From a checkpoint of a small transformer trained on Wikipedia: MLP 576 SwiGLU.
MLP neurons of a small language model. Each row is named by its layer, matrix (gate and up: input weights) and neuron, and shows model dimensions 64-159. Each number is 128 + 24 x the weight over its row's rms, rounded and kept within 0 to 255. Numbers have three digits each. A neuron's up and down rows have the sign that makes its largest values positive.
After each neuron's rows, "fires on" lists the tokens most often at its 100 highest values on Wikipedia text that the model never trained on; "fires after" lists the tokens most often just before its 100 highest values on Wikipedia text that the model never trained on.

L6.gate96:183119118155102136121157098136137124125165189101168176113169112094153170139126149123133106129118133132097145108135140126109101122093150111143107128137173163116104111146096143126130130110129114199083156134105109127129111140121146157133209149107125141092128151115111138087114111124153105126
L6.up96:125125112109136179137150101139149138141166084154106159134119108167107141084145148086131133129136111165107114109118113142158106093173152159101117150148132108161137170131102134142107145089154128123114124119114113165109085116122097145139088118173116158143110155141107060081151110148111112122
fires on: "u", "s", "is", "us", "g", "ol"
fires after: "s", "les", "it", "th"

L6.gate543:131157113142130134122106101123150100157177163122127080148092184081100123089141094095170133154142112111143091113102115126108134155106127116152101160138114165096116149082131134118147078164132152164096159136116109133109135135108137105131098131144124160171138134105170127115139155143116159153
L6.up543:088101118134097074128135109124134123152117085125113107170168144111129097120129151126114092114110105161153111137150164120084141123160121158108115102120070164108156087121104118149112152120128157152119110161107130121070161116095172140153149086101111171094133140096161123165153172188148127117
fires on: "or", "th", "ting", "le", "ly", "ing"
fires after: " F", "F", "ur", " f", "ge", "N"

L3.gate154:120090110143097163082133113121101058146102173113131114134119132128157137132127154077137113103139132138167094121097139146115129173130086116126115131123129126120097081102098134167128111104109122157139157140142192118109116130149130149136141138125122151192154136107141166127149180163096176156
L3.up154:135118124127184119149093153117119127115127126108118117114140144132126157134151131151082130156120135106131103149161120117128153132133172116106106127148167160119128119127132148138131129138151104073156159124177092143117111127120107116111153130119132157122114173123104188137104130134164170130
fires on: "er", "est", "a", "age", "ish", "se"
fires after: " f", " F", "ed", " re", "low", "in"

L3.gate339:175146168137072124150161120135116112172064131121150149129145134136119176121106144123110129130113120145103108081105110110087121150136140107154150106147106087158116145127124140140149129116125140196106154123186110114107144122140174136081134144125122154109091141119157102127161155142127108142
L3.up339:125115097132147122102138167143165138117116134171133085185106083165117114125130144123132130153099151100097100140164090152127130114130116154121143137100138137108136134126142111139135120121145109108145126127104160133158160118103093166142120136159103143132171132150120156137113121141112129142
fires on: "b", "ver", "son", "ation", "ar", "w"
fires after: " re", " Re", "a", "ne", "s"

L3.gate395:114134121115152106155153125119112148123120182124119149132108132097147177097138150151141156105127110157109124109168137164108148146154150134121127119127125108166119098106121190114128167133108118173119078083136139108179122103136164134100125155165164176108124118105136068117130127172109084144
L3.up395:114105153135130154075123146159131143086108128137128127116132105134127150152120114100105142135141129125149112134137078116111156140196127103118158079135129095113130121120141119150106116124116071153115132106129126133155108107126122152142173151141110130138119152179154045080164141132154122165
fires on: "g", "ter", "b", "ular", "ol", "co"
fires after: " Re", " E", " A", "g", " re", "s"

L3.gate102:140190101124146134062130096119119111122208147114083097115078121138128118122097115128108112169134136114194126150161155106120137128084089097132127133101123168110120171108134102114114123102070145162127160117107118138106104117147115110088134122116140124138109131169118152146136123120111153101
L3.up102:111123130106118127167151148132148112109141071130121186099149119104087151135111154112161115101108110135097124115092128128148092125129094173106171111103128122182133148152104118141154150117135134100126153150136139109146144128169102137139097105116091142178088144115082109135120112133088138152
fires on: "am", "ra", "ed", "ro", "ft"
fires after: " d", " di", " D", "re", " T", " imp"

L3.gate281:145135121136161132134126131112099094158037141100126142145139092108098130120095098153140122123143106104107114097130106120109120148113131137170153116136124091156129115121107149153106162102088122148144135090159122121128133117117173107114117158112089136153102101107131114124140124135111126152
L3.up281:137130138089161081125138117111083194120121092115118150136127093101109089128119158152097075101089153123137124135082120147088120167102128150132133097098141126148136117142126110137106129136080114102127131138111148097121124127104132186108106127151161127157094150132077148150158177140115123135
fires on: "ce", "er", "ation", "el", "ver", "gi"
fires after: " re", " Re", "os", "s", "b", " ex"

L8.gate514:102075135126147140102163087100168125155136153134146118091150127093125106142134131159150166178141113145090143119145101165130177110154133089125155093141124128115104105082143118120127145129099166128148109116121169117110105117150150133123128085123098118090111123144119108098141141155150127117
L8.up514:104126120141179147162128143135110093110110103131131103151166163078114124110103129101183138151122150102123177145118116146109134116150066117121113114113146159127160130089129129144136183112113158116105136138112134099118130116181138146167147097153093129128131122140114164132142134150134155111
fires on: "le", "u", "bo", "th", " of", " for"
fires after: " A", "th", "op", " a", "ib"

L6.gate361:193136142150133091156126135139100094117158150150150101140109136137115153150146148104139141130129092132116142116090136097135092133106154126150126174141092110111117138123130133170117131183117103103090114124139143130110112129115121145154087153131122153158139107156173130158141149137078143102
L6.up361:158129128073170093110103098138126149125142175155115144151116115142121095105126139092105117121151112161143146103091131104135130134159109160124106138133125193121144095133116170128111120139146152160095186155116110095105126130149203115126120145104123127125166114124138146159098162146121131109
fires on: "mp", "er", "per", "que", "t"
fires after: " T", "te", " Te", "s", " O", "T"

L5.gate93:097118133150126141131134091130125152143169099151135103138111079129130145118121177084104083165126116142143118147162106139124121101119082093121095141153119145100103117109132119094108116128123147144105185092090121122118122121106090104120136137112140139108147114129148094149109123133100119136
L5.up93:125121163151108096093125206118132120145123137112143124116118115133121077109177129079157124151154083115117137134135178076112116135135141111134145107106092095130136109144174152143114063126128108151124141116162144122116098163161100151120137142077117117175184135099163117147099165140128103111
fires on: " =", "ig", "ure", "udi", "o"
fires after: " f", " st", "ig", ")", " T"

L6.gate159:102094137151165124136138155159131147122107148108167143146137137145127135134117085155121120147135126116102109117154160176133096109136105091120166128140068180144115137119131131117148138122145122123103115077163103140108127119143098151114138163146111094126100107106100102119123143179086191107
L6.up159:151083112144166157129140102134166144124111158133135097139091143157120123139132122180126099097125148113070139112161142131142104152124140124127130133097110173141086132111145100113127134137155151106147109105128155130115121118143128165150160132139125107145139109167135100132109089107124143111
fires on: "i", "ra", "ant", "I", "at"
fires after: " K", "K", "k", " B", "ig", " Ba"

L3.gate124:122087090119168135095092108109130136177162115121088098131111139120147116132085114124179104129124150137151118144164160152127125106139103131106113150125122176094112143147096137164095109130125144068086147164097108139118107122107061100155138116119138095138098151115109159147139098095139153126
L3.up124:141149146087121128098108106105126145136122121190129112133134135114101181138146084146127111132137114127102145135145131158165129166126141111119135120137110091164136141110158146163154110158100130119136128095122142140186120122146132134152125105146172147145119147156132108132115109156138133112
fires on: "g", "ze", "ck", "go", "ger", "co"
fires after: "n", "ru", "ra", " C", "en", "la"

L5.gate157:109110169127136155174146107134150111114161104094070137103094152138124115159143101170069086154156089133142146155122137157180123125110151104092100117136070162118121128114169169143097138149134132125120137123150088100159098164138095126086107157089139143109167064117132130137092076096116149113
L5.up157:125147121110158122140148133129113093119149157100055137115118144112142168172150190106105148085121118104128124141119072091127101113135135096170129114127118104161133151132118062152123099104100101150130155108096147155118130127093126090139157128130112114157106117128142163142192103146115139148
fires on: "am", "ex", "aff", "ri", "ub"
fires after: " d", " Al", " ", " D", "re", " do"

L6.gate566:077098128109141075092116122118079129119113110118108134114167149109141122120102128124139110165064119143114086146127121136156134128125195152131113111184155090106117111094131137157121113147169128092129115110152175121137136107138101209106128159103118129189167103089110140154166118142141100132
L6.up566:133098156096131132123168114099133128132154150138165107157118104134168153136126122171076045094098154105174109114115146122122115156115114125110111102112156132119149125117167139112158122149125138140113132123116135105126108121149153120100103124086107118116122106104128150126135126138121091125
fires on: "s", "ly", "ge", "ad", "ally"
fires after: " de", " De", " An", " B"

L3.gate207:148151103142185137150141120106117108138134115138118133090140116127117097150159111115144131113144098115147100125157157139133101141155112099131137140167142146189118143168108077119079156145123141099117100137101128108103087116123140155154173156102154152124101133138131184108111102091105127154
L3.up207:149114115147147132119110090088145097057073115158143120084154171119102089116157126114168117128115117140143156103139151099109053182135141126109130124146128172160098100114113122131121138135118122111104081132092109075082102128148101126118169102112153119144084164129151184142127116144111171166
fires on: "at", "c", "re", "r", "ver", "t"
fires after: " st", " de", "li", " "

L3.gate342:092098111102150134137095118147123093136120135138086145104172127090108119163103167142137105147103123145152113142126087126142130142148110135094152112107101135104150105126122155167156111135157141100103151101148126120145118125159153110140115097097121091130143121076130145110179145125099088139
L3.up342:138138113122126127178125119109145077133133123117101135128192145119109153119102133130175094135113132142156111148090152128127113152164126140105133135106134112095153145139097136137162165169172136102104129149161095105148103103133155168143072140111123117128114137137113136094174121107090125162
fires on: "ci", "ist", "ad", "ver", "st", "ic"
fires after: " de", "s", "li", " De", "\\"

L8.gate342:117153130136153125169066110119113118139152172169142133079103110119083143103100076156114140113129093120138115136132176141125159140097080104121121125145100109120120141132084137128097079144109131154122144113168112117144112152141110168100160139134109156131142134163137144136117174114134159149
L8.up342:126146138107135129119123113113153092126123115102096161186095073084106155128102132141149152087093064112095132112127128179158128145127128118153109149123142126103110118119106150132118077156144159152107109176136136135117132148130119123108106115124128149158163111119118127089140162100098121110
fires on: " 19", "born", " +", ",", " 0", "±"
fires after: " |", " ", " 1", " were"

L3.gate445:143120093158152129138126079131135124151207142113077148154126158085107121130111107161109112135157123148147139140133170117158109122126122113148097105152083159105144101116169130156153139151109141128067126147106120122106141116142106129118132121130152143142109124142137143140118115106094185103
L3.up445:112103136102133169121116115127150154110139133123117199097119169122114106139109118118075095155083135099101112100099103166095139130148100145146167135111125101155123139120128137141130152196128125164139139154151158162141105127148129173131137135115107127170151123091129102145143120098129141122
fires on: "st", "hi", "ist", "au", "am"
fires after: " O", " d", " D", "ur"

L6.gate370:138117114132093165109161113116117182111136112109121151098117136116149119162119101129150104156123153092103085149160136148107116129117110097123151089114102128128111116093121125125115120138104172109099109095078140147196121099104105125142146144153142141106088120157090084138164117112135094125
L6.up370:141135110102117150125185150114149153117078126144169092082101174131097176161158106120151198132138153097130113106158104160165104141149134110129141140115160134149117138115137144151176132106128143098118072136088109110126162136129138139158160134139173158125122123120100093081166124138129123069
fires on: "w", "n", "our", "or", "na", "ur"
fires after: " G", " Po", " Wal", " Pa", " V", " Pri"

L8.gate53:172137116125125121097102099133123107167125137100112126123121095106110158079142100142147116123144138104102159116149151128156125153091142099139122124160134152137131149094126137144153127148083157167093103157138132150171057120144135141085162146132124108110128149113140141134145109151123096124
L8.up53:106160165142104123130113109102113086143114121139159097172125126124119124132118114152109164129103166138119112122131105109138157169155093146143140082138095116121124182136127128141153179124112116108147096140167127138122127138136135136156104135150179087155086138124110152152095116156124114129
fires on: "s", "ra", "t", "al", "th", "el"
fires after: " ", "-", " re", " ("

L8.gate95:174118160128120115155157142096100112135142160076142129180132121105106145114124126127139138129159118120130158077138136128117155158103110092114075120109111142156094125061151128194150133150092107147119134168164134141107123088133110142100114149093150165126093116136150138121109143107128112177
L8.up95:133099120155179148134110162160108134138125128169100184145135130146123158147101118156141160131138083147155113112142146173141086144058123150140114099115117162103084131089100139150112118120118109130102121121099143129118111060117156138103126148139121124100109136107160111159094119131114111111
fires on: "ra", "ho", "go", "ro", "lo", "al"
fires after: " ", "s", " ("

L6.gate568:114164083109149119129167131113134133148076122135104152153094163130085133079090133152126149112079129134102095110110145127103130127097111157165072078130134144145094103105092125132157125113147161134166099132125182146133134096130175116140124130118113141149125103144147102110120124115145113106
L6.up568:110137099132098210117144131119155121144162089132140121093125159136133114107145112119128164147134114122136173111126074111145145145146091126149159100148139117148098163098141164096128115134101123151142145117167118119155185148131169161151110108103124141143155111169145097166124124129186113122
fires on: "ur", "la", "y", "ir", "o", "l"
fires after: " C", " c", "C", "c"

L5.gate253:161132127134106139123162101122141138122151096173121161145105133137153153109127136147082142156142116101124131110104154104132148142098180157120106108129181122110136117111170130095131159160149119163130046142131137102137138120137176114098113104124128181106147148138108158127136160115117135118
L5.up253:107128121126161094067148128079117094146134106180162140173132131135128137144129144133132130099135104092135132103107141075131167151104108129105131173113156155178131122065150167106133142140137140118119131137158100128146171098149152136115115086148156116088105152123136132163150162103097135104
fires on: "cc", "be", "mb", "c"
fires after: " a", " A", " Na", "A", " Sea", " ma"

L8.gate185:152151137173102156119101169133147135133146107141097182120131123114133130125125093114133111118126099111146127107176107121164123156139103082118144114105141147150130135121126138113143164164119173088085115119110131162160106129129106162128128111155121136127087096109133103142162127146139157142
L8.up185:141105168109078122089109164142110112145096106156116123185128155118119147126136108087136079087117164087113138116116102125157138148141123083110170149109088153135117137125131149069147105116106118119137148149146104187131171133128145149147134139100133129157099136118112113156125124123174148151
fires on: ".", ",", "o", "(", "'"
fires after: " ", ".", ",", "-", "al", "s"

L3.gate231:126126152132114131145104123128130134149150102118170141137132148124147122086136155122089113121116083085169145116093155109169090115069164133119087110117089169091118105097147136143099107136121114114126145121160084089088125154127130139117125106068150110149152072099160131138088121113169106135
L3.up231:148165107138173130086136136076141167142111130144127152062177134157096130143123123140140137126151151143116121125173126081138117130089064135179150164112105125113098116103107122112145126142062119112068145145147148101103051155123122089095104146110121107103108088119150132140141148082119125148
fires on: "v", "at", "na", "ach", "and"
fires after: " ", " st", "s", "li", " re", "ad"

L5.gate327:072137114146095102137147147137123099125161094132120132175142179093075149156152122148152131147154077087148093124087093117125121172129148149132096107091126126124109088132089116142128142116107147126134129110102144111091149135086099086094097152139135116147092093142152126156142101132142170139
L5.up327:164213117129080144125155193132131136138089128115143143135148098159118131115112123134155103158124136158097128094154127111139157134138207140130135143130148131170130158126151083122157111122109143151083139120150116095139125129144161152084083113084105117122109114147132137162170141174097141158
fires on: "ce", "fin", "men", "no", "an", "les"
fires after: " ", "li", "a", " ex", "s", " sp"

L3.gate205:118122101100118114165073118150121143148139082114121081161117132122175123165129152131185147129134145148148089105145158148133094120167118120139128166146146152113132115139124150127142109111128119052123147112142095148119136081093114128158111111151177125163105131139124120129090125148156125116
L3.up205:085132124151161136086126066116147110129134106104130184111170123143131176131097135120142152152164135109156106114114100133151171108057114180136115117146123142109150102149142110135131105148123133157101134147102155109137114131139116123118108119120126174128090100108076120153166088157126097164
fires on: "g", "ge", "me", "ft", "f"
fires after: "ra", "ar", "en", "n", "ie", "la"

L3.gate373:112118123137129126132123111109134113134173123130105102136118135145130125127116133119126180149125107126126128130127152121119124121105149112119095142154148156081100126104136094121158138089133132111124115146107176129102164102128141150124049086096131120182111110110063080129142118092101119112
L3.up373:137136107113079134117117125158158114124109138181116111145124142171146107102099113107175115137118113154128136108100168109127134156071115120131083116174136146186123113160135174097138135119122167151092112083145137131133178113138120133104098119147124135122112150146122131157115119130171124145
fires on: "or", "s", "nd", "l", "ign"
fires after: " Bo", " c", " bo", "C", "a", " Bar"

L8.gate471:161109130104077155127145137129111156154151114107159140135137096110115132130101113142159168140090107144115134119151136101138157135130105104121147107129126149125121150114107094116160139156106130108076121125135103147187088114096200155100085112194143163091138128137109080111093124116125113123
L8.up471:156077100126158154142137138151119099142121107159125119096133118087133134110160141097156132117129116130151105083128149110152162169162156143096101081158138158166138162145167102106144092150144108146120106143128128153124104149141095174122155146142145128168134149115073116135146097156118147141
fires on: "s"
fires after: " ", "s", "on", "es"

L3.gate548:095160092139094100128127120123118139175049132126135135163138112125099104162128108163167115147110140151109090103104166133169130121135149094156116122138124165149136119129074135144161113127129152100112117162136160118155147110102121140120147130111155118132123097174103112142157125091132170142
L3.up548:121112083164090111082099092081155160138119130159112106112125148122118126104119128114151190096148182113095123151124144112120154108071108111143134157179193161176150142135061126120124145150126116081132117162139153096135152130128122138131177133118127130138074113133111161157111155109116150154
fires on: "e", "t", "our", "ar", "me"
fires after: " Qu", "ur", " G", " C", " comp", "li"

L3.gate325:148087061111105163127111104098158177151172141103102114176134139090159139125150122110113114130120126170088134179109156147148116138121143103115127110156150107101154129129130161116100150140129135127122140118085130148139128150085130121141141115155110121146155103131059136111141121138103149093
L3.up325:144116115125143147103148139103154145136114102132077090158110119143158114139176127178190117084133140130171128140105120145166139108122137094118116115137154148135102121161148204124145105115134137100143140107124117105097146117095169109132136150115090136132113135114053196118140123112139118108
fires on: "ci", "it", "ent", "ion", "e"
fires after: " S", " T", " K", " L", "amp", " So"

L3.gate137:111197138149125145137110144120075148100148143104117149129127142127125119115119137118095098152116103171126114123083121102123110143124156138109163102172144089085080131147106113142097075100110144126101099152079117144117089139083111159154119152140117102107090124119142113119134140140102107121
L3.up137:133094127166140088133106135156071089153157156156133096132100124108124095115105188089181075138150135119177126089151138085111125155140132097114124131175076102110108152120121144173112100092115114103115169122139140128134089131126111103157145123128097113142127129139168131140095151106108091110
fires on: "di", "ri", "ro", "===", "par", "em"
fires after: " in", " d", " imp", " pre", "\n"

L6.gate481:117070124125226159133125119100113139129119126132133178154123148078146088112118154155123120102153121134109128149190123127124138132123156120135117139147060146110136118140123195154099095129100169127107090120142102143114150142116143149123125143123103135172129111096154142115092111109116117126
L6.up481:129131131167127143097074140140144131128128122114141147128174108119112103143129132176092138102126141119183167149138108141088142114102110110131125171122085152115143108146094155177107161127118101135128144152135107107125122127136128117124134133145115115134155115138164112120110126126128104118
fires on: "ic", "la", "al", "d", "at", "us"
fires after: "s", " S", "S", "y", "us", "Q"

L7.gate61:113119132147107115120118140094165126142102116133135111146138109133113106128085145175166175163132159085091119121095114166116111152138172111146103070135145082113150139116120140169103136095164113144102100115129164124126079138158161115108132155144155198129093116102134136105158107145154112094
L7.up61:088135149102140148115147158065159132116113106123182065091164105134112102113136127100172134131086161138148108147108076149105120153114112166143128100103124127105129110092131119148138148148159143113127117146115123120077168122145118123080140160174132130089197114122178149109159171119143127151
fires on: "e", "in", "w", "ent", "ne", "y"
fires after: " Jo", " Re", "ne", " Mar", "d", " re"

L3.gate158:119111087123127072124120141148150110132105163171126102122129095138123088110129104116163141122124171158117125104128139173135169104137147140107132124152114138131132080127129119127137167117154095125168092125132125137105109124141108100149159095164160119127134128124071112127129127137134139131
L3.up158:145129142142159129144106118122099130106092102112131110096155110138084162156105094144105151151109133104138102137168094153104160101084083146103138119113122132136125109134125156162084120112096119124122104135154139103120133114136163118147132135119091140124145126111101135144092127120148134183
fires on: "ra", "ut", "x", "us"
fires after: "c", "int", "re", "tic", "co", " Be"

L7.gate354:117104135092104135141094162127114111149081130093107148092132130112103069193066138131117126120116097113145093123112137125100169148118131110140155109128098129146137142088126129114158116095110129089088132133124136148134088121180112173139142168128111122145134109142147146111167081182132144148
L7.up354:111107135142141177133122124138098101129157117174158159133148099106099071167100144121118153107118166144146155143096095127144122115143084128136161097149138167125130120166131114155139124131139102149088121143121145105132103165164131137167164137098146131106117130127123148151120108111123164076
fires on: "s", "ing", "ent", "om", "ting", "im"
fires after: "s", "ro", " w", " vi", " to"

L3.gate470:171112089112088136118097126145162144147109153129098112142126109137133116074143134142132147104124149136121145187151150131123120157126165068075092107165135143121121121152110141102104127185173186173142118136081160114146117121105131068134158124095157141109124121127117123114143124125124117115
L3.up470:139099097112104080128180133097148161143149120106130102178093121139120147138116117122091174112101142134127090093081143172127136109113155156143102119129150100096161128191135141135159088086145121132172145119119127135124178096145102130113095124126107088131116120134126087119121096158134150110
fires on: "ure", "ci", "ing", "ction", "or", "king"
fires after: "vent", " So", " S", " K", " A"

L3.gate218:174117141108117118145114116154120124139245147165115094151114113108159148115128174088138117116153081138142141120160157105159154111120146099124115139138104130132153173133133134141134124130119116150118176122146117127119108123133091177105115081166117166146127122134173180110109131150106130121
L3.up218:164109137114121088135109146201125130138130135124120116180110101141121130097139148126132130108137131129172156124138129147191181112122148147122145147124108159165133128098098123125122136130165137136137153105128116110101110089150134134111113106122123145130125119151150162088133152143118127146
fires on: "t", "d", "it", "ing", "ro"
fires after: " T", " O", "I", " I", "s"

L3.gate354:105120121128073120097131070134150129129120103130128159118154130097105139128130144082156102158123127144156136144140104115151129134142123119122112131101119102126118105106130123148100086143129116129133182105139156097112089140130134161111135163157134095151172134109140126126149171109125074130
L3.up354:127100112130110109092116156119146146118141155152182127120093125179171120137182129116160143119151095119142099135125129134140145140100063127106130108136134129131135120080143157070149145127116132083077115152134137152104093100108099157112137152134144153112152106072188129109120103136139076174
fires on: "an", "th", "ure", "ig", "on", "est"
fires after: " f", "ur", "ig", "f", " F"

L3.gate211:116125125138164108104117141102112111165028139156139148100125136130113169116104148109134116139136128115140090130130096153097155149108113139142140147143107129131122101115115124129124144115084139137135176126183127119150123115143172124098145131108112112161138109109140129121127131114139132152
L3.up211:052140118147124145123108154143133114132119125136131145135111169140123178125120120134076164131115118118104135102182092153136144102121097077098149150186179154135103133163117112135155135140148119122172102101113101090160134114153108124155192182126123147171149149138134115125113104087133083122
fires on: "ur", "port", "son", "our", "x"
fires after: " re", " co", " Re", "a", "co", "s"

L3.gate21:144114132101147115164113078112140078124146173132114140139156180096108153111103110133159127144111124128166137088120172135100142170099161110141136138124117108117114105138114124142151149134100117115159165129159141101111099146115162147090118074144145149143095165117141142157116099163079110193
L3.up21:117155123117133101140184148143148137128101101125121155126108138136074154098120117189134119117131102100108121100107142130150077147138145139124093118137148116165121124108139129106149188176091154115112109105124155147122107113170189141111082115136137120104134129146124104161103113138107169144
fires on: "re", "ce", "c", "d", "al", "am"
fires after: " con", " (", "-", " Di", " I", "s"

L6.gate169:101144127116088137104152144184164157132115125063147135125100086082117155127147120153085109135092139137134113097086108123155132163130118086132121150130097105125151149112109112125097156121100097123089113161153162145170136106168187161117148133090118119131105132115114120108137124158127109119
L6.up169:140112130113147130117120120164153114143163118147131155120091174104100109105144160120129088157117122153129096123136133111124106155125140114128109135101128164103147169144144153130126096082130147146139145146118088145164115110170166181128153155108073114105132111120100131134138098114115121103
fires on: "ck", "ist", "ong", "light", "weight", "ten"
fires after: "s", "ro", " Ro", " ", " of", " S"

L8.gate513:152108137161145147144112101138177154146151156119153169125105147119152143126111113137128144153137132101122134132141154100125113156150140086123122092154129140172091123123125110115138107133129117133100176100179143146191100137170114145123143172144092128128114066139136127131146131091101129137
L8.up513:157113125102167120104100153150122137137110133133140123164121175102110182135126106143102146140163132154158145103144098137117147104161134109191131156137114162141134133204148152179142159171089091112128117140129102124097131112161129106136070135143157146128105139166111160143112090111139133142
fires on: "el", "a", "o", "c", "al"
fires after: " ", "-", " (", " Ch", " \""

L6.gate49:092117119185162153101112136116109153119128130127135099148123129127098139094066150132159130127113137103103145097074166159139185140098116132164076131123132139118079116075099131111120125113172164135107130123126154117138135126118120175109138119146113107160126093126131096097147128130125168131
L6.up49:144115130144127212136155136106140154136091121142152129117144083097099144105128145086092105129126144142109121072147115137121111118067101162115075094126160108127128116126141137161131126115111126125127175117102154121080119091126086069087107135095107093141150098150114130115141105112138114119
fires on: "ro", "o", "ra", "y", "ue"
fires after: " C", "C", " M", " H", " c"

L6.gate531:145104126132147143162081159114162113120156109142125099134137116139110123189113128112150108117114098124163117084082143119116140117115188107147134126128122136141148120151141094147085148088135112181105164160153147167149112102113169124143107103116103114104138120102157159141124108134110156116
L6.up531:137123110134098100108154113126153124133099113154076127129131097102116103122128154098115182108129152157109115138121152134125155144113138086094108158163150088160136087165109114094150139138103115137150104132065128164120110136151100108085161115161107130136148151132151139118142143096144112183
fires on: "it", "mit", "v", "ev", "ent", "at"
fires after: "li", "gu", " He", " Ro", "on"

L3.gate77:118117131125192156109096107125116087141156139137119094137156128092144160133112060133146150178138143126152101191116099176114127125095104138116131113177136109102133103142129096132086093127145131143128130120145107084145113100109121143117155128125102114164121114104145136133147092126073133124
L3.up77:090006140139139118095107116084122126119126140134162132149163131147128124153127129107118135144117075125178073104125107123091145105105125134147103112106124146130169089095122115143114146128129094099084108107152152152137112111153125135119145121150128111133116125090125118108125109120108105129
fires on: "ent", "or", "ly", "est", "man", "our"
fires after: " w", " h", " L", " F", " f", "o"

L6.gate204:148050113119088137095116088094134149143148137145129123134096136126123081101122125165097117104115089110125111120157132124116171104101144137110124120120105147100136147172133192164133080114167114139166166127135150129128137119114130131099167154146122135175130122134152143132100155093134117078
L6.up204:152151120116120119108128091110122138156144150148093171128126112115127123088148121112110136106107101123110112151138116128103164132128133134102137148129135124098171139135136146189084120096136152146169143145172127142131109167101147129110155183141113081143130125110167145131130133100132112073
fires on: "al", "ion", "im", "il", "ul"
fires after: "s", " S", "bu", "S", " Ro", " 9"

L3.gate513:130138113137097127118147138116159175137142143147121172105124081121125123125111087177120127150100126082121148132151174087129133147110180111141176115160119141100164110110118120110125117138124132138105102131140134083142092095173118113121138137090144124127125132152146122124103164116147129131
L3.up513:144123116148129107110151137160157162160112150131119120120095122161116104155107097107147119108105166131132128135135172128136092140155181184149113155147129148119098098135137133133122098122168173118107145164148147113126114183127097147100087119107127127148155155134102146069155129148158173118
fires on: "ro", "ar", "ia", "ian", "an", "ance"
fires after: " G", " b", " p", "c", " B", "ed"